Weights of a small transformer language model: untied embeddings.
MLP neurons of a small language model. Each row is named by its layer, matrix (up: input weights) and neuron, and shows model dimensions 160-287. Each number is 128 + 24 x the weight over its row's rms, rounded and kept within 0 to 255. Numbers have three digits each.
After each neuron's rows, "fires on" lists the tokens most often at its 100 highest values on Wikipedia text that the model never trained on.

L7.up2550:130106109160123145117150087133150122175154108140113168110153165098106117121119128083138137177110107131093116126117115102136125122159146095119090132137151136152107183138145112155116137122137116157140147151114099124118132141137134115137090130129126076109163109127125113142163091129139145169121127155123146106148127117136156133092136146110168122086137108101140114137173100128113104117106
fires on: " ", "1", "2", " on", "4", "5"

L7.up879:139105114144109100117157093125134153150152104103087151147098127120164147147150105141115152103147115105139112123119153129145149121161149133137106154172132136130122137140126143148097106120180127135139171144146119135164133109132147165146153130122119140141118134190148138161152090139150133138089115111096120181118147140081106107135132133127140091105072128190137128129116097152130110142127
fires on: " he", " it", " It", " they", " him"

L7.up1896:123086140148116128136093109177092156119157132101072144120078116095090141107116107129134143124110155138087085138154152114141140107134106110143085120113127189141123174171105142130150148080148116111099174087139111149160110138123122123140158146115113158156148139138136126108122120148100122113125150122097068126149153136129177150134146120154185111160127161165132120127123145143101106136094
fires on: "4", ".", "5", "7", "6", ","

L7.up458:147116156162139083195089109092151122111127106138182153150126153152113119163124114138112136134137126121106137138130139109131115120103100149125129118117129163155115130103098125148140132119135137192122152128144143121130167173150135114120094148092127091108121164105146161122128145116101152189141137091088163139139117127135106129119158138128139098053142111101156126083133077130127123141128
fires on: " and", " or", "aged", ",", "/"

L7.up1179:120106104126126125096134094127152132117105156133160151141088140130099162111121106146122119145141163113091143155152149090118128111117148126108115157130111167171130128132127132097121105160142110155128179090057148127165128124117172139131133051117142102147155121154143147144137092120151151153137125100139138193099098134177117134078129138153146084100083174173137090132107090106106125130114
fires on: " of", "b"

L7.up1324:119083081150111117117140122094109135153099118113041137125116101075125169119114159150136125154151118125138136182131142091186138085125090120110117135150145116172145101106126150112068123155180144135136123123147118123108144130134171143177184073155170113145117157109120115162113175120149160182120092147138129099136159175135127095105144125105133152121074124150158142139113123115131187081136
fires on: "-", "–", "d"

L7.up2508:085122124172129135126098117145141137159139145107091147109090116120124131154140165151122182118086108152108146132114168110121092134105111148114145149125150184133158140151170183156161165090167122164147117170107139122156154131161144136123156125104090172133151148097135108105091119128116115119149161121136122101156124102117145139133139135163111159106117139129114112105116156149143053098115
fires on: " ", " was", "L"

L7.up2939:130112114159063158153132130100173117153134149088101124129143109178131102193152115103147156144108142153120151117104148106108099144180138129133127150150135131178126125151160198151145160128133160139130137109126152107140079122186098113134127137122152124160131160144176134124141081182164138150134132136102086132122128138131135130147128168136137184127150100134106108073151157130155152133128
fires on: " ", " by", "\n\n", " =\n\n", "2"

L7.up2018:105124140127118106179064094145159156120150107132166106143117134122145172136112120159128125116094087100083099137113108153154121116086129133167083147153134112173113143083115172145144153163117126142149149136070116115147116140092141147134148171128128178185107109112143147128116139150137164131195155111062100135134140122157095165094093140145114124105131110105128137124144113164082140135122
fires on: " and", " or", ","

L7.up2004:093125097141166130142132127144136132131102126133096079113119107148104138162106156166121159151061083118098127153102126156152135097108162175159130156145111141178139150121113130165163135155143134134088134132095128127128146158116130142126135133169116129083111124118130128133112139125118112134133153135127125154104128116137155118111117154180126134087111127115149122119168147158168160148110
fires on: " |", ".", ",", " |\n"

L7.up1687:119086104119136130112089118136156112156126140138095098140140143140120152106140141151102140129134069149125091084124124173110118129107077125143092117120114157114096149137162127111112124153138142135106154138147131099113072110159178161146157122102158169132113167104136115113105105121185169138139120114137110158112130122143136101130131097088144106122133078126125091159153087148104116170110
fires on: " to", " (", "2"

L7.up2176:125138175166129101139136163101115149138180109168107090150118133128146157135143147112148165147094168082126127128134125109128121111116108099125115121126170110159109158153125140113125159189142094117150114138125099131153154169116168126140089117150115102130104124099137171104101120107096156097092165150154133128141124127124129160116147161102101117124115116155119144128079134099105150150084
fires on: " |", ".", " ", " result", "K"

L7.up1208:077109101103135103128122150132139117147097173117089103165153155101107153101131107174118128110154147124134091128157129059100116086139171108134142090142131159112102168128134136107114144173146170188144136133141127148130070098153130105133129130127137131152130158128099092127135153167134150172117128112106116129129097118075135144104121130139139111107142085129146157136108147134102129143136
fires on: ",", " |"

L7.up2931:132138120116160133111174151150139158122141165134124121147092147153094109100133135172099176143148122090127178130148118122167124126114109169157157168115138195193133133111135169153142141148129123118106142112097146156147142161196127118132173110120128144137154083138114097121084125082136101134158148076119126158143141107116090163106147115106124106116152133092134103108132125140099122124157
fires on: "0", "1", "9", "8", "3", "6"

L7.up182:147140150152112104126149118128124158092149082121086142126104116097105160159160129083164107131128129151119126095114095148118156103148133131152167111099122153105149130096150104171140100101186110170089114133153114103107121129158119122102118122138158130165137114162174097110129081098100131126122117095113112132091095141125153149153125138118097120132086144139131131163159149149117109125148
fires on: " ", "1", "l"

L7.up2439:125121133139112108153130127083148140094120135123124129117126083103076183150106127115101124108115140160161164142136167141126130108116081116110094119128127097132139181109135130164103099138104123171134091075102111128095156144167162098146161110128115140109148160092148142146135125133172132140125161116104106114128131126170131103138200107101121137102140141095133101101125127155135111107122
fires on: " of", "3", "h", " and", "2", "uc"

L7.up767:126136152146134144136132104100146170132161144108114109127152167097138118101109127113120148087102146131150104153086125084146160129125106169147106080140159122147146211167137174138133132160139144132147149121089105128160153156143115159105123134134135074100126121178115108135111078125119137140088134103108094118135147132166132117094138110166120098078126137128139108152140077160114116128123
fires on: " a", " only", " also", " the", " to"

L7.up1394:087171147143174179130139089108140144140151116121136142153137123104113139124126097125095133126099145153155087102113143123088131131120147120171093123121115164121163142126120168156157148135166147119121130138107127131149116123157138154107089123165149091124119198122123160113106163145140106118142145095120156129134101093188123119133091166163163103114112154145117119075099091105156145147128
fires on: " |", " |\n", " years", "-", " that", " the"

L7.up704:118150150134128086130132125142176137147113114117140134165113139157141124157143149135141145138153131117154146094125143155103125117127187172150143155137121175199154102105156163153107136133175087132106168136126169146170140099142116148144114158121124089102139152141119142124113130089102114122106135111141152137138107069154120165107114141091130110105150127120134116148163105121144115151127
fires on: " |", " a", "9", " one"

L7.up1920:122106106127102152135112165121111101128175144177124119132102158126159156112146111169136165080126126077094060143151140141148164064125138126089135100086144157133153176163121144128149127137123153149131129091106101150102152138158135086148128136134121118168122140138149142145126126123110117131151135158150124111130105136142095097111125093148153118125078117105122143178126126131094132144175
fires on: " the", " and", ",", " F", "b", "f"

L7.up2014:124079101121140129135102142124135139183119134109121124137096119115131123115150145102114143131117117146108120083137148140137095150127171140131117175158183099099156119107154132136100107110144112109186131088126123111149154103132120176101149157143112131165130127110115134117115155080155114129189147085128142109097120118109160104113154148145152158117123132137152156103140092136148098154154
fires on: "-", ":", " It", " following"

L7.up1692:099091102163090170145132097155097115142103131109122111126107110134144166154111130139119181144099112118129132111112147128120120146116100186097150154161153180151093144140104128145139126151095116152136151132126149113108103149142141089171138130150155133108164148120163109135121150146173130174088128158139105123129133110106134088118178128098153154104123086097129153131153124119116142094134
fires on: " ", "1", " his", " US", ".S"

L7.up1372:104126144108099120140154097156136114116142112089135110150135128093155085165116142156144108111136119125101178109111131120129103108128126143117078164146118135156139087142120134142135166142157133144115113132093100138130118092130114158159105153159140117159141144108168132131102149109072118134132098126124144124142106160137107119108105141130146099135097123144141165113147138140089155151132
fires on: " |", " ", "%", ","

L7.up1576:137093161124113077171112141111105109145153097167108152163108149178132100117125091143125131115162085106112098106118128108124168106117093133095133115142100115144116130116130096104107102143132120126140128145098093171155137110142159131116134128165134112102134120137125129098135111114103127142140160120085075111096136140088142155099144099124148148151125117138129155121100118125074150128123
fires on: " |", " |\n", ";", " and"

L7.up731:129107130155071142133144143106168167159140102138081086125084125120118137118125076162122125100125134139152083138101154136132137129097154100172142097113117076127111151115099128153133103169132114131093100122155119137148123156157174107103155138121133096119150123116085136148124115119150170142134147104138172162143160163134137137126167146148154114095112116161135133133161161116132066125117
fires on: " |", ",", "3", "2", ".", " |\n"

L7.up587:100130068159066103126099124121148137107125120136124144124124152116139138172108129121147126116117154107097136118120152102142115140112127133130118131125107149119111138155165160126131132146149103122165107106124114161127145162117149108163133114119135116107163167119142123141105099122125154156106148119131094148132128130130122125126140150099153149116100101202132093136168065093137158109134
fires on: " of", " de", "g", "'"

L7.up531:105127169094105110152106117068121166106109147117138147117141134098141157125173131145114116128091122142123118126124171144165155125171154164128097147148118112140095103134116149114116145196127107107140114123099109127167131110131112109135088107110139108133142147113136129094174159098137114152137134111115140154110110132110116127133097121147129137130123121123121175109124138113132065146134
fires on: "0", "esh", " |", "av", ".", " St"

L7.up2349:136127144129102112163086090079180147150099126110111131133108092180149126141134100123126099138138113104138107131144135116124146128129113115138142138126172148140124146094137107169119127116097115115066137123119114102101135127131181174123090121164164035122127172161135165120123127116115149169138162116156088128140102103109142122116122151134140155081158129134122157093174096148117134160119
fires on: " |", " as", "|", "-", ":"

L7.up1511:139130109156136091162144106103098117096144111116101135108132156133108140107131114141144162095137079122098165130117138131123149113101095096120123137130121135124094155137129090153142148115104158160062144079123144117131088131168173132166100097099178143164116183100160142145094109119179135129114168124125076129119103120164160124102155149119126082103151132108131130137179106154089142119108
fires on: "1", "-"

L7.up1930:120136090095113124142112100139134122118112126128152099151098114103144164141070112112170133084087156127102115130156118125095165100115127144135132112146089111100120134165139146128155115126140151118137167123129067159120130137145153114151143125133135145141128114154097106128110133144147161205120171129074105125124110107125123148126115134108117144129103113110155113160160111116116130112134
fires on: " of", " and", " ", " for"

L7.up1153:115093108169110081141097145084152124175170139153115120140111123144125069137160123126139156101143117162121136136138148093133108093158124123127104148154148162137122105107147139139162123132139103145099182176135140140155145126144106113112140100142145083156120167128140127118130087097117185147137122105093115142075097165148147155132103138163157154096145135163122108104113130103141139138140
fires on: "==\n", "===\n", " =\n\n", "\n\n", " ==\n", " ===\n"

L7.up712:126149135120130137113145107118109126173106159145137154120111118150098063120130143147159127093139102126124169139139148092102170122130148086154087125120132202118085117147129118125159130148140080124125113109117088107155148151154126151147150092143149088112142111127120142121148139143144131120146181089129109108106118121136159113130142178090166097097138123129120112128155160135110086159118
fires on: " in", " and", " to", " |"

L7.up2523:108138123124100121170170147142149132140146098122168095152106110121111103124119112103141137102136156137111160152157137100142133115149138135123127169160151119140161083159117176167127108111181107118110116103146105157171140135137138116098158074151180110118164083160133143106159145096109123106142168128123154123104120131148145140122103134102161104098129127158136142132155170143091158147126
fires on: ",", "%", " (", "),", " \""

L7.up1686:106123134139091086156143130126098115118164100141118121140122117078096176128145097141165121102098161169122104119119140110108112119119126143127095103135126104136172121130170180177143158157161158109096132097103117117161102139151109107150176127129108124184127170120189141120162112102128159132145140115112150132128155119155131156125111168156194140118091117193142118153089125113129092139126
fires on: ".", ")."

L7.up1855:126130120156162117130136093099146124159131119111118101112126152146119135151130134119105159118092094118076127141132165111153162111115090112065091119140138185128123173158110138083127109136122132173120110151130122124164162103105137125158126127137118158099153126135142159099112119156147108166117145095097154123139128128113116144127120160133107089118116158190106100083190108127084171147155
fires on: "-", " and", " C", " O", "–", "."

L7.up1138:126147146108099130104113125101149084105187133171120162133130138116102123147205151161152115170119101170099095092155115148119139116162168117149115106175122140167163117099158112129155136105134138173103173136149076113143112102152139129136123169128125109157136153140137161133100108136096136112133148155118105141081131117111149112140141132105153147158114135105112126124151125130128088105166
fires on: " ", "1", "i", "9"

L7.up372:120094146115119058152110126138155147154158130105124145132141154108116091105112080114097176073141140130080126095111145132084120118134101125173123107144174168155109112159112152176126177126099122146143138127114145101128133111127160108144128124102125108107134147123145172120126109151131105132110140143121136132128113117156099143118177144150141134089100110131137186095108137131134148129126
fires on: " in", " by", " to", " ", " under", " At"

L7.up961:116114092119113143140110131097149163105109132098081116120139162126156077137123099163145162156130085129134159136103114144081124128111121113109157117105101150134123158157098106191143121155126123137113085098110142135147093127187133108146117124155167126114168135139137157104116146127108159158117136100111137132119098105123130141136139103147123095104101158125137145157147116131112115143184
fires on: " to", " and", "2", " |", " in"

L7.up2857:125123102095145133091111143142151110133151135157134121142119125143130148167120135139155128117140127086087123135112095140148164114100089105169158109137061112133082195092138102128116168131154141125126164112131131120100115147169138143151138155147149135165153109102083120132114176115119123104152081121108071166164114099171126169081143137113106148120100130137148138123114102109134098122152
fires on: "1", "2", " ", "9"

L7.up2926:139140151114125058149100090116139195123082145150127147086089127097134131139106114125128150106121136110131102146124135124116150098123068086198109157171137155148127106116126128178135154138159109143116151144146129097163160121119137149093179134140140127142118190176136151119121091138149103135128138102092102149136122126160171068128136175084096091053059133164120084129130107137103118149126
fires on: ",", " are", " is", " and", "or", "now"

L7.up2265:123080090107134111150164121136160150109122159117112130121122142106117117127157145102162108113084170158137170124120146141144145104148158133161123102129134131147090143184134099142153110107161135159098152132139121161108158132128102138184149151159128129125094126169115156155144115098127127087117123080081071157090159142108133111103142127138105103130129149152124085140161123178109111142129
fires on: "s", "y", "an", "ey", "i", "re"

L7.up1075:102103106128136147106132089128099111123117118114102077177143104151115087128114107129151152131135127091089121133090156150130111092114110137107126144150149107150126124113143153127128183163128154117132133154106132165139123106135081137115111137118103109087147130114100122102080130125117124148141135142129150136115111097134144171112136094153119108121114089113130122088090130106111153146149
fires on: " of", " and", " all", "'s", "/"

L7.up709:110074132158158124151098083113110075125108098140150150147129119109127170148149166137134137162091141170141114119120128145154095093100115145144068139173093134145128129149123148125165120132150118133109158135096100143150168118120136122128130117153093107131123131117166114157103132107137147155123143146125096159109105115175182128124125154125129122111120088133123127104139122136130139110119
fires on: "0", "5", "L", "B", "2", "M"

L7.up1057:102114099098100115104155120111136151122128116164136120112110129135118167189099120143171119118096108118076136167108132110161118143090118132145162105116086123135142148119094129141125191159178080130084139108126122116139141130148154121148163112174128115110125134135109160126141152114150143138122144109115086132140138144109056098131137158159115110128106146165137140133136125110136140174150
fires on: " and", ",", " or", " to", " |"

L7.up414:136101111129121100133112102092117105205141106117087104117117133149129151162097152099136141134092123123142111157122148119128113135105096111126128070110105147138138127137134144145146139158148157134116159165121119112122140149127185159172109135149167126146094153102141118109098144129135101153134116123099088090138111126174124126135127128137165116116127090113117155085137164132083178131110
fires on: " the", " and", "'s", " |\n", " That", " also"

L7.up3063:107089155144116145092144111111144139084105126111115156134113123119108144121104155122141105144149099117083090078098122099105125116129156137105119168138130102153102132138128128111110098135140090112106101071127097182114102120112136098142099108171133078192154102110097144133157143143165116117133101130164111143093116103114113145141155134106125104128120146148149136157137134120139111163129
fires on: " of", " |", " to", " L", " for", " ("

L7.up907:130081115139134134123108105120110078123126132142107135093128151146090116132114131137129143118145113147134115091130130150108134111117139072125134116161108139116121112143172132141089168130137133084090126118097137131111147107155162161121137109127172165125138128145098130113081143146155141133099119108136137122096124083144111176102134106128172115097120077148134156156124127126131137113104
fires on: "0", " ", " and", " the", " of", " Early"

L7.up2332:063141091154098119133105131132147103142133143129119120124116144168101137111149118130118145128094178167147136119123136120115103106136133132088157124188138126142114111124141167118144155150109161145138123085123100147136136113158097118133127152093116087169178183148130181109173154144171106162140145127149113117158091101135145141111144110117107124064145123145163137112120134090155131098120
fires on: ",", " South", " St", " East", "m", ";"

L7.up1627:137101106149126131129167166075108149139155127108137161094122118167087121139157142125133163131086147147104114131159158084103138129134133089108119111092120127152104157126154158097136096153125117192112134141128122162133114146116149125108142103133145096072149147109114147101130120138145124137112157146135156137107089120135144122126165161144160152151111125151117130122113138180157112134166
fires on: " |", "\n", " |\n", "3", "4", "6"

L7.up129:150078108163100108114116114117107129143191143132142096148143117127116160156120131151112190141091111132101073161127131152138135121112129136138115156144130111140094138126114147105129129098153174211132122165075096166096145096117152113107073129105120123096123153062180118079132105147131131155141129198111136110094111147152130130120103121139158144128116114139146134085146128114154086116105
fires on: " |\n", ".", ")\n", " ", ","

L7.up2972:117124068120132136122062123110121129172098164106138083161115116089139131078165115126122141119155138123085139140100178146146107136077143147132120098198132143133148148130132145144138105130122106146118140136147149128121147142150133107147182151151138066125133177138156139105144098097097126174103172121122107144083104152152128134115132115130170087104124134150126155138172129117101138096113
fires on: ",", " of", " in"

L7.up412:142146089143110086136120110115161133153134116147142121172085138097164123191112104114111133148087145113112106154090153137135148068084131083167099147135079126141102136108114163174126130166128152120134147117155134127140172122105155133157132099158158125165112126167124109086147093098118122132116104105122138141095127136150111140162122113138130071130168121158115130123166126094083147151158
fires on: ",", " and", " in", "l", " is"

L7.up1741:116131123125146113078124085159125167101125148104136113133156107120078133149155135147165141122108182115134122160124114108196141129182173130162115165120133123131092147145143121132136129151151124159090132130093122150154121109133133111143103134123161113125130106103150138109154119147103131139090140123142124185079120113129164127115153113109121143142119147153127138159122133129105111162103
fires on: " ", ",", "6", "."

L7.up2976:142117100109145126158150076134132140139121096133126113097113169072132157112124121155139140121132119134090092164131142151111145093128141111122096129135128116110163137171180134095146137169140128145123121152109076142157146139129120140140122124148164149113112109147128098141091084135098121168156134074107103191097144082148136146109125122110121135096081079092138120146128114157059147151130
fires on: " and", ",", "-"

L7.up2323:118121107132108123161135127139108158201122161149121156101136183098132144127105096100139147105105110127089108118131147132122140077118098114109081107191084142103146148130130125100167127149166107129117128095120072111116155123157132091159170163141152092110132138113131140100132094110116123178090166142109157123076119115095090133100152129152105110132146108157163145150145078150096147124167
fires on: " de", " of", " and", " da", " /"

L7.up2296:143161094083146106128130081083126129137152141157114060141130128113141135126093115138186134142120139126140108153119116102107137139120118117137103151135080138135093122109135129176088160159122147133107121130134159133129136173156160148135102143135141117169120141123172165132119173127167158148107111142120110124080118115122128141113141157151140082090089133134127151089093114096081124133108
fires on: " |", " and", "'", " to", "l", "1"

L7.up1512:152156173177104122124102077096122097126180149122078101139134089125120147134156131111113107165104132101132109170135110154148099121134106142117111145144132095150109128105124165166119146121151137117134130142078145124137119158117197105154095107120142096178147146134181137106099128104124154108126146138139146110144160100109107104129156096141137111123135164155143143110097083113093149100083
fires on: "0", "'s", "-", " ", "ied", "st"

L7.up2799:138128150102136114126085146070119118111106132114118104135103122157149094132154166131098109100107129162146134125173151091083121127105130150096110194098119123137114166122099158127140109125172112165101147136119130141122185131132166109097137083101161095149152120107119158081104102107163145137178177173151066095136091123118167118148164181145119133130148115154113126110109144102143102101132
fires on: " in", " Source"

L7.up3016:132073141133102085157087148072153134170173091113120142120085098121130093118116107130103193093146151156116113129128192092139111124120092184124099150142122133146142118128126143136150153125160088139115167174094142115186111139100144105141125096133082111150120150128174112142116104067119139115128127117130097134098092130139141146110109174179170140124143111156118096125112125096131108160138
fires on: " \"", " =\n\n", "===\n", ":\n\n"

L7.up2843:115095117136117157093134118113152123182156134130099129125155162158087111107119166103146106115107133132116110135127088132137140160111125089138086172102127147171110170089112102116144164151126086146181173131142105107131112126160115131142092095120131114167171148119123107126107142115148128124150170151142122120159137101159139150117164153134157115115061072161123123110170125166111139108127
fires on: "1", "2", " ", "'s", "3"

L7.up1568:117138151094143137139107166164134144137129161141139123136113141127156153123129129110138111114156118158116140119113113149151118081087081137125114090128117105095167135123187170139154132105132103137125167159133113128158101151132117118110166145147129109141119117151136137112143088108143142132095104145137127127109170094135114121136102154114108145126104059150134136161149097110149161114165
fires on: "0", "2", " AllMusic", " no"

L7.up2199:092092088105117125118117124098112122095111162098055133151107116140109175088094127114134095120169135125098075106112157081152150135132145123123108103151093143129128132161162108119100091172123105099158118118106135117107116120139086097124146138118121113147105136139140153117130112130132160126133144117148096102142101147099144140104137086143107078096135109138137166138156053106132136167140
fires on: "0", "2", " had", " L", "ot", " for"

L7.up2553:161096126138132154145129132100105107159096115112118119154118148154097166124135125166122141110102151155130112118171175119147079144114111132125102138137124158104152180146108158151135155142138138141102122148106139132107109091148094085129148134128129094105132175137141156156127148129121146149111117146142152130143122114141107133129154145137145097119141146186116122116134114124145085149120
fires on: " |", " in", ",", "e", "\""

L7.up459:133120125119157129168125121134204133143088106119122103176125125070142151130111075126127136140082074115127118130143139120097112145108118138122128123139100133136136132160112152091179115161159149126105152137113096130146143171121158136160117088171129134163131145095110128101086107137110178142088158083092094109083146130137156128149104137127126105124116106137114157158132111158106134141138
fires on: " to", " for", " through", " of", "'s"

L7.up1756:140102083147128106119104100101106154118154094132077099156154074165087101158124138132158148118111078119119149162146113145139125120055097124128170099138116146154122148148131129150146144128114122142136145142132151165180135152145161113134102098174115144133098135121123118127121132136122142147151138146093101115146190175129111145139121152120146102082111127143139135114135124123130115161168
fires on: " ", "-", ")", ",", " |", ";"

L7.up1499:155122128153121128109093120138122171093115146139156142178147154089091143170093124163131105126167132132102160133139175134105109120109123174158137102153142137137156137144162154147126143149121122124157108125132133146129194121150109119134134109109091138099109145091131127126109105147122120143112184135088110189132102096143179144142101147099117111104110119123108128100149152124151127129150
fires on: " of", " by", " from", " in"

L7.up572:113124105154131112153130108145140126151173116069147133130120134148119156138166092168176156131128165112106179165106133145171170136145146141171149149136117127173124112113096146131121166096170138085090156137108151103116124153151138145137144166134150106164147129129148135109146167140127131148121099120093127140096143132144072148117133135158146118125091082079157111123131137143103123140092
fires on: " ", "0", " |", "2", "3", "1"

L7.up2096:113119081125135132159118121131136129101151100123133130139114170089120142081120081123134138159124140137099142128115158124108077122130117131153099164129132129114115097096127087152097113098190154157135077141091163143115124134155167181117136144129149091124129155129140139138132137130154120099157144089152137157099109146124139122122169148136132112103126117147139075140096120139095153121101
fires on: "s", " of", "7"

L7.up2634:145134086103126107112108114159119174146133137143112144135119148102107142149113158176099111083081122157120073141131079124134117087100115152115124144111106142120094182145111144183111177144132124133148160085123118122147146125132162115171122137119131127158145135121146112103117110098122110160143121148084139114120147161138111134120176109171155111150121150088154173098161079094112149140131
fires on: " and", ",", " or", " "

L7.up1884:098157088134131110166083126115132141136121083142121118120132211132101134106150110116100122173128116080095144140128115118155124115118108094118133122147137106161129149174097129140132130130140151143119136119132131150129158119112150111122148112182128124130151175140146112134088128103087148183161165134129151112113163134107084121134132145109117119118140122165124180144126106103090145156125
fires on: " and", ",", "ar"

L7.up2957:101084135116152092100137095111086134130130138097142111119141136170094147136105148118148145114086125098096121131154092134163153090079095146106118125155097125135131126137124135133146112147116120128118153112094133122120165135122098144167143123143115103108104147161120163093126164137166153143143090155131168158126130176136090129097134148133140110127101144101134086141142144075124154137110
fires on: " of", "th", "/", " or"

L7.up974:139096121155141104104120125079083122128118107093157172118160145153087187137107157140116161151115094130123076122149166086154125096156162105083121127137133124104095179159172150103128128114126123165146151143103127157102101146081158120104113098126139085106171151097198138125143131164152140148097110141125125117138136106129164152134135140128154183112107141174139120173153080133147147159129
fires on: " |", ":", "0", " ", "9"

L7.up1122:101115148160096113155079133147092122139117124083115147159070123117138156127122128153149126102129151116109163134112144118122128142101110157127130119154112170086134107118139127171132152144118112091135108111138099126160136126076149144138131133123153162142178144154128153120117143122153112147103158141125137113137134104133115124139104169104110067106113120090114175120138152104156097145142
fires on: ".", " |", "–", " ", ","

L7.up1615:114118145135121103075102098154136135134134128104138177135083101112128122167113138154109107097103137106091160130101112141148130071083116119169139140096136128151129189131128148150084168110118117168130150132124166112106174137117165107144146099155171106103153093128139086106111107154128073103110101122103112169110115139125127102129113170096141127109105128144139125114108153130130134144145
fires on: " ", ".", "v", " seasons"

L7.up174:121127108131089130072104126125130108132126128105130134114152142122115163123125151144136126122147135156080137126112122105146146128088100156147109126135104161142124157156128128176143092105153140108155123109138132104099175117122130155141165147119139106152131161134154119109135113109150169190191187175077174125108114155100154103119146135153138102114099117126163148138155122110117095147109
fires on: ",", " most", " more", " and", "id"

L7.up1779:138115132164082091162109081150114190159160084122096133114103145089134155144116149142124106136103143175137123110123108131172167111111104130122083107146118163114106162115183117139123117115164130100144181118123123107108145124121172155146172123159164124176133129131175116120128125143126143150127133132078105135111084149160142135140114126158128094137149122096111145133158093126123128096139
fires on: " ", "-", "'s", "==="

L7.up1037:172132122128125130100098125143136122122120124108102119129127161154105115091078147120119141159108127095131139099114115107084137091124114139095095068113148168179118108115139096178166147116156089138174113106150135153136187129111127085136144134136154091124134166108097142114141154134165097140090147109066112116144118115104182126108183119094184091129118073145162113111126121139109113114125
fires on: ",", " in", " by", "r"

L7.up553:111122146158131134080101116153109123144120150144068126187144141130086188172117136122134142159128139114103148139102131152120104099144134135112189143142153173155157109155180097127126156133110080106168163117099112137119121128082114112177125143167083154130124160154143128135151075152130147127089119106141075143106170110125135139087124093160136139112101146094126113116162139135112147186156
fires on: "1", "0", "2", " |", "3"

L7.up160:110136088183126122104142114114178141104119140122144134173114140144152137145157167126150096128113136128105111112125104136096110155142157127110141148137150174138101106113119118122146103106162081145129113150144116117138123126127126152118153123169148103129164143106110140121107118130129137154156152134118129122109120142110128158109195137148130083134111150091131139116111154138158112158111
fires on: " the", " a", "th", " |", "2", ","

L7.up2212:153136157143124105112127117096129099165174122143138117120135180100157089158129097132139164092100121154123106133107198145124119128109148153138157087125101135131093147130118105123128119127137138162105132136130105136106154121132142142122131155110155123121067132095175124101104108127125116190138090105090129111127135143135142105144147139129135119151147109113140137129151113086139105141121
fires on: ",", ";", " and"